python train.py --num_hidden_layers=13 --hidden_size=192 --num_attention_heads=6 --num_key_value_heads=6 --head_dim=32 --intermediate_size=384 --vocab_size=5748 --hidden_act="swiglu" --norm="rmsnorm" --norm_place="pre" --norm_eps=1e-05 --positions="rope" --rope_theta=10000.0 --rope_fraction=1.0 --qk_norm=false --attn_scale=0.177 --bias="none" --tie_word_embeddings=false --parallel_block=true --init="orth" --init_std_qkv=0.0445 --init_std_o=0.0445 --init_std_up=0.0445 --init_std_down=0.0 --optimizer="muon_variant" --learning_rate=0.00604 --lr_mult_qkv=0.4 --lr_mult_o=3.0 --beta1=0.95 --lr_head=0.0059 --max_grad_norm=1.0 --warmup_steps=200 --schedule="wsd" --decay_fraction=0.764 --decay_shape="linear" --final_lr_fraction=0.1 --batch_tokens=[16384, 32768] --max_seq_len=128 --doc_mask=true --train_tokens=369100000 --max_steps=15861 --dataset="wikipedia_en"
MLP neurons of a small language model. Each row is named by its layer, matrix (gate and up: input weights) and neuron, and shows model dimensions 48-175. Each number is 128 + 32 x the weight over its row's rms, rounded and kept within 0 to 255. Numbers have three digits each. A neuron's up and down rows have the sign that makes its largest values positive.
After each neuron's rows, "fires in" lists the words (lower case) most often at its 100 highest values on Wikipedia text that the model never trained on. A number after a token or word is its count.

L8.gate65:166130098167110081177164128126119085091122154145048168133108118165138119082156204182109133123151124084113140180120127148099094106136143190163185175105146159146069167058138114203098138083096118171110100118088120102108153135171127120135163120085117197128123207148147126132127123148155176121096182109113136188078108094097181134133134148132144115101151112100151136194104109088145100147128
L8.up65:148081121112121135161158135124104126083129135129066191059116097123132101158173178153087112152180189136164161140107130122175142120034151138163146121153102155089034151071075105166119087159137122155134115120099108101130116148091078155130128109106101135111190149073144089138136173110081158117133097125090110109112124094152078152153125070140131100089170130180131137051135150071085083065123
fires in: "of" 25, "the" 17, "s" 6, "synthesizer" 5, "commonwealth" 5, "synthetic" 4

L9.gate232:109143131107148090148126095189115155131070163135125084138113088133185135151158109100210186124088135051101136131126103129110134199116089174151080110151111154065080151115086141125087097126165112085137112120100157147111155109142164178107091164171098119168129138128083182149167086090104130038172133129061110156189134100052199131125155101162102111168141168137077116150103103160132116132094
L9.up232:210116135174093105123117086112097148139150137102123179115124144072112191091069137153121164160124149149171109136103130157102046116136096132165122083098141112164112118089060170178169110128116112164132117111158126165119059086110140139174106189128153121084133128096109168139189133071087154128128150103111138180148132099194108095142169146075134138200172181136124018115145133108176101093174
fires in: "i" 26, "we" 12, "you" 9, "commonwealth" 5, "weapons" 4

L10.gate86:087102155116122148086088110084134101155104143169089162102154114129096100149151108153139096070181141082176047059100111155089137039170156130064116173182108137119145173082152154137059123151126127143146094122146058131111185150158163097166070147112086138110155158095140122147168112134128103070125142158087127154095074157077118122174090176137153139145121149091110131166098156098099093152125
L10.up86:083112224146153155147162125102118133098134170108107184107115109105123156099090172091173134162108168114147123164108112147135049141177117122115122141144080078084068102163161149171158139154107111130146147108109150132103116094163153120114140080155094139130078116109125107128095064119111085093146087068133139140077147146144105123104044114163172152097184169137176115123109086074123192083102
fires in: "his" 24, "s" 13, "of" 10, "first" 8, "their" 5

L7.gate300:141163110235157083125144105106178102042113160116097138127102120112166151120164091091112086126142061119139117111162122122171175150175110125141167170136179113143132144120073156132139111128089073116144116148134075132082125198084146136124123147108110142130106172121154117124159094126095086149163190150152035123151132145101209139093105092126132130081113147111113172087170143152052095136067
L7.up300:114071143142085134086145149142200122116097107124082115092167109104118095092107127125148162157202150137133164080047143147163139197109166070145129168099093125136134146123067140121124138171117174085106138124121140158070160120103187096135181089104160129108143138118159097111121103112121106046176102065100149103090130104098143128158104096103117159094116108082086125139103109169192061130165
fires in: "was" 38, "be" 20, "were" 6, "he" 6, "s" 4

L3.gate110:084170134152168161073140084151138153161176098165079052137132102125107143131167109130146066162138167062163122085140075149235173088128125157120129150132132131162137137088108141114087112145118206160160136170134095167129119139136114094177121103099114152095138091166100111129112098130144134043060178149161155144075116159131157119142158121141141094158098130132087101124091117095135101139081
L3.up110:141105107134148208150142162132120068071091117159076125086094131101080084132136206127175168153186177173141135121158115178108115142108103159095134077126140119117096163138162108149135117179138103124156163033130163108147142122148118156060122111123063153086127116111092097195143094114129142114115124100131116145062090111100145086119145051135141205191113107088091112134150142093058106158122
fires in: "on" 36, "for" 24, "of" 13

L10.gate181:133081105054168153112139165111128175159218153070104079152138162130110148159173130110156091147109103138114152128088179113089096113100099136096176136157155114162080081157078198163143148145116153147160119130136191128116183179113187145166113091175139075092158115078124157102147160170133098064147084104092146120153117102132082115103133175083157188102104147171108135131087118115132124129172
L10.up181:141140157202118143114165127113121063133112145072114117179118143114100157110143126147083123126180094108174115110082130091112121099184073141140092114125129082109121087160113123157124116031070111109084169143141147108105085082173131139133105090188109141138159179180184088126146162148119174137102074124100183158100157133127068125185149190094108163127126105142145116183171138140125133066105
fires in: "the" 73

L8.gate67:078123090139088096085079117163102111129079126132112123113099138088137127144134127201121165122137116083046154109129180091141069110080112148056198123069103128171097162103155128101145129079114158131143171084147196121087139074127093152191143098145130101099145159128092131105072116108118112166107085132059122093181136114092133118191079100175137119129142146187139125135112138116143079126111
L8.up67:185109096149108101124123124127075100132180133135070172106134101079124180141102124171095132104139070111137137163137181116084132111154121116112180080127072115111075100029119141145131127122145076086143133125115075093087156131126104112123120116064053146097105129097122237091172134119116074078158109041111123172099119138091153157174150153112059129085179113140163122125129107089120085166126
fires in: "the" 84, "s" 13

L2.gate368:119119112149191116115085141119096072113133100132139081125098109168144086101175117174054156170099175123104156116140103131105071109110070185134076111176087146093099146188141077114125116108122202117116130083130112188067098128154079111139160172107062128135123168150151112136137160127145138166137152143125151141087118126106165085171148123123136149133151187166153143097137125085142144117100
L2.up368:111135148145135125089079095145159070088195084159156099128128153108129171135101109133140117104137163182074171117131153140153136129125136091110052095095101145139135123194138083156104117139116097101123115106102211121093133131152091131116078092113029130076079150103126100051146162155156148102163138138120136135142114090143162070118134171143141198186129161153130043171126109137132150176118
fires in: "18" 31, "17" 17, "made" 10, "on" 4

L10.gate207:174100115116137076108084146173052134157139101086142071184095166105096131155120095124132115140114124067200142069099127154145124124044111155160144088109135133133055167065095155104163168135148119095100102130159158152127124067148158099132127126108105158130143135129160129135169148103109171107159100136140078154192127132180069078116137165067086093215126174105166168131174141189136110176104
L10.up207:218142137112135126198160134080154159138135112145112137067105142101107096075204102118117078119121144110161126081187134139086108138133069158164095080113130159126088117144121150131165126065125116176084137147166128118130101160124121122112131147112097106118115159176132111154064189164121134119132205148143111158134105124134102077104132166104124096186128175089163145133129136125145111179141
fires in: "they" 29, "i" 24, "you" 11, "who" 10, "we" 5

L9.gate137:145130161147175125121162126122092155128104170107088145118102183127134142123102082167113141126127124118085090059136126166132085118137132121160134118148092072133188152160177124160148078058149102098114072178132099113177158144172158099153084219062119151096201103142109162151098156151121136181123080120117136129178185157137130168125160151085152122099186198126136181106141130144183147151108
L9.up137:184115115154172145184209158088125121138128156121125199108146120093109171145115116112137132182152090114135096109147081126159104127210088139162127072093097105105139184138100118125161129107183108145120128125168147163151167095102057126138160087137078160134095106089117174122125144133147096112085130178106129147220123142142086129130137082104134181153139141136097116185099133164147087144024
fires in: "of" 62, "the" 12, "de" 5

L7.gate261:110125090144169122097116122179096103122118111101162197128153137092144145125157134120113119125143076098149125116134115135112110092126110071094147077208115133182126150135125155139134075215099146136131090136140133127139138062089138132108115147070127160091087131123144129134150148106071129167177128098105088114136130090163072067179175129108157080139094174108092181023152124152155130151158
L7.up261:155119107212076069127121131106155063056114115111155159124136211180171059087158118114122090113119121136095166095095100129132097094126088134131089072144149177192144161164148104113097090158122127108129126153172137089158144113083101173148117162155117111107145169109121128157141119153149165185131138114133097143087124129113100086087089195123168097140182151137192110087163119087119199057050
fires in: "l" 19, "w" 17, "d" 11, "ret" 9, "ft" 4

L3.gate39:105127177153199122113194155130046129109150142093124159112111138111149094097177142139115120126116109127117065099090067162126140120160181064126111186103135160206137133053130168111099131133126139097136137186129139107130134104212156127170090173130131104164104162188099107086160120148094112141145097147152147117146188151112132132096147193154111116132109097120136145118079155103143122126069
L3.up39:148175132174188179110176126096042082114116108097145137129110135081196082147121165176113167171061099158123111141124064193082122128161134082143094160079095137138153144122140167098123136154095112117149081118154101109101137095111087142155149177148133085169160127147114121136204105154045097144183109182126079127135142151117136158082134186154163074135125128115127132115103092135156162149142
fires in: "on" 40, "l" 7, "life" 5

L3.gate192:132135143098172117149109082076136186113125140155162070174084110087093137106096124146053142187094126092090120101108155148108094139121078178063113160088103161122077183078120136128116146113108099101099124105174133117077113070149163145124122082085128142147120112123123158097112144154144109083108167115177112129150147126117141097086179151107127122167136093228108091107133102132127121144105
L3.up192:127102108151087140192131118126105061138125075116079146132196150136125185119124151153134121171129197086116137123122102129124073122157113178078192096130095117087094169092163172105137127124119136060112171099102173118095117116075117083140158149173124124150122169141127142125129188123133104160106115149118150056074107142151123111105152094130182110139131144159109202119050194131057111147098
fires in: "season" 14, "year" 12, "years" 12, "top" 6, "manchester" 5, "on" 5

L10.gate230:156140135173118147180134131158102144155127091203114132114125106147138157096116107116106151140108121134155125153112149111114167120156093177112150102140115147115101170061126180045193137072152085118069059126102051116128149152110120025160070120133165147096155140136154160156109084164147180067148145143196124119160129172132124116169121061142101147109103103177110152121100177144098168109106
L10.up230:101100137168123169179122211176122136132169121152103138092094118077113101115101104149069131152161111127146144150132158175113105134154171090126141098154122086130146187098122122157145150198165117116133157109138118161124108154127106104204220139120108131123170130110117193085032158187097130122166050070093184114193134131095092109068091155094163162164192102125143144166118103152119144149109
fires in: "his" 28, "s" 17, "younger" 6, "three" 4, "two" 4, "her" 4

L2.gate204:107097116127108142081058155146128151109142108137154123163104122164153132101117111154098154124057169184075126128087150109116127087128153136032127151087100134121132137119096095148082117154047132145163092128120176120170124104135126159113102153129085118099095129123128135142112060151085113095165171151157106145140107137141142101102123070159161145119190138142148106081052131126175119052128
L2.up204:143151108106108184072117130130160123139163057106190104148145128160134066164128108188053130100175140178134103122110144136128141142151147108111073126153121098077124111106107081131075097153135159097085105103156193100177051096126123169125138181142102139087105137176141135069157139162125123142148134135137168135140131128177094181157130110120104155189131202103115121103087141147121118060183
fires in: "as" 38, "than" 7, "feature" 6, "paper" 4

L3.gate184:170210085124169150107157160137084092135081118134152143133132139149140126105187085143132155109121131151104087094076157144159154155100180094175177114087163135131091132144109078139097135134095146195119195107156104053109126127149148091105113116151146141150111104093146191144189097115081129087127121098087126117100102176119134152149156156175127137131185134149115182055114164124068097092095
L3.up184:191085132112132126207090130150123108117128123119167162120146194165132124115163134169118046118120068156147156073077214130123149142140084099120091163129125136122127170180149116175114076164119013156084147158120156052160141139148106099139137114111112122111125119177132148123152110120185119125102182149103128200092108122114170101129127165079180084121103150145119151058097132155171125100121
fires in: "north" 18, "east" 11, "eastern" 8, "western" 8, "south" 8, "northern" 5

L8.gate29:135095107084191115127088119179155127102121087090135173117191136137065121130178093193213166119110158139125176150115061131167108109098166133105116117163162137135166103132055145183149138115162103160144101167126141098171127131192172141101118153089141098111140138129058118105108130122119140150144187132105110194159104182166125201128129087115101147104139146069150166150128122144102067105094
L8.up29:149074162121177119125106114145104135143121160153174160092082154125170108046136121133128137134117060149135189120106110140192100121132158065171167091157153106134108135115156145080089142180203163145141090149110147086119208108118062153133108122064189160157106109124102068191101149103159125124105096130106094128143105168172117156147093185120146109124154089070117152146168078143169152120114
fires in: "in" 32, "at" 17, "during" 4

L10.gate272:164108197162147070168136117089143130133107089159078117123126153109163162088219135137223112128102108226159071100092089150160138143154138132078119096103150145146123139120107138101098145108140131210070183106116145134144126128198181135136176074087178160113121128077136121061082177148189145093067109161149139107141091180130129140156122123116158115131094110114193155149128110131147132118151
L10.up272:093040130160148167159128117135092115171119098090081149110157159117085144083180110112134158134096094118121151133134082135174196124155141087177085160106136106113124118118107115107123119101113110076115053150091153077104096140172114212121081177170118135136157113196084164099115154134151157167169137132082183172185105091163122137152140095132132121131167139045111150135155093181113158111105
fires in: "in" 18, "how" 10, "on" 10, "online" 5, "through" 5, "order" 5

L10.gate59:109163130146171199109152183135136152116144163100116139083113090077163156112130073091197151141163164118186143151172095142163112124182099146061119164119101144165117157079122118139173169114119134145114099107135166124139128108173165107141192090151088150127166106152144065117101155175141105128123145110143127111102100149136096074153103124115159108140171110107088111086153091168122108117200
L10.up59:101134119072104163146129144150112185146069130101148146133117147092126191096095134134192116126203130138172110091109096138112041120041119166097121143123076142105110115079124091077118127110114120156110104081109150078220092190099145075162116083171101093092144167174162120082087153089109157108132131125155134157152111121097098071139124149074120118159121138139092130148102135162095161098099
fires in: "of" 16, "began" 13, "while" 13, "started" 5, "begins" 4, "before" 4

L2.gate135:144071105142103169135134157095087080078162148133082062119076152143170152136136142178132168110106135145121144110078124142092107139129041086066150113175139108139130130207119121055097080120119126108147126094141164126127146098125087082107158102099098100083047117148159102143150111132137151132163143105111087149115163059128103109129112064091166112191189130174085129084122163161120185138130
L2.up135:157131136140143149093093060128207111122190137133170092131111129150130158115143108138149153116129102115165098201064162119094142118120109186122112122126131159123160134114150146116153131139098102056111117109101115139117086143108145073185146115079105140108118160141132138176159182111163091092132130143126130209109105159124115122101038132101130127176112143157092091097127187046164101110141
fires in: "the" 51, "on" 9, "europe" 4

L10.gate192:120107127116168167140110146143131167157186169109102111120133150161085118154188163122107109187151130119150153148114105169121095130198142126091114062177125131104109165078149179083109124155138134129141090115202160060140173124132178131137139125164054138174142136095113111144072179155085121165165048100116164094125166108108123147119140057074123188144184087099121152120073158140135105141070
L10.up192:158120136170111109151121142183142166081163160180108105104109108134100137140161106138134147109080100153151147147127127094117111140179096126132166115051109102175044138108110111060185111050115121115070092090120093105118155088109119129138126123118206141161151161031158053120147097150055119117080159077124133140135143086112156149148138128095146101122101147079132101082192148105094164126074
fires in: "to" 39, "in" 26, "by" 22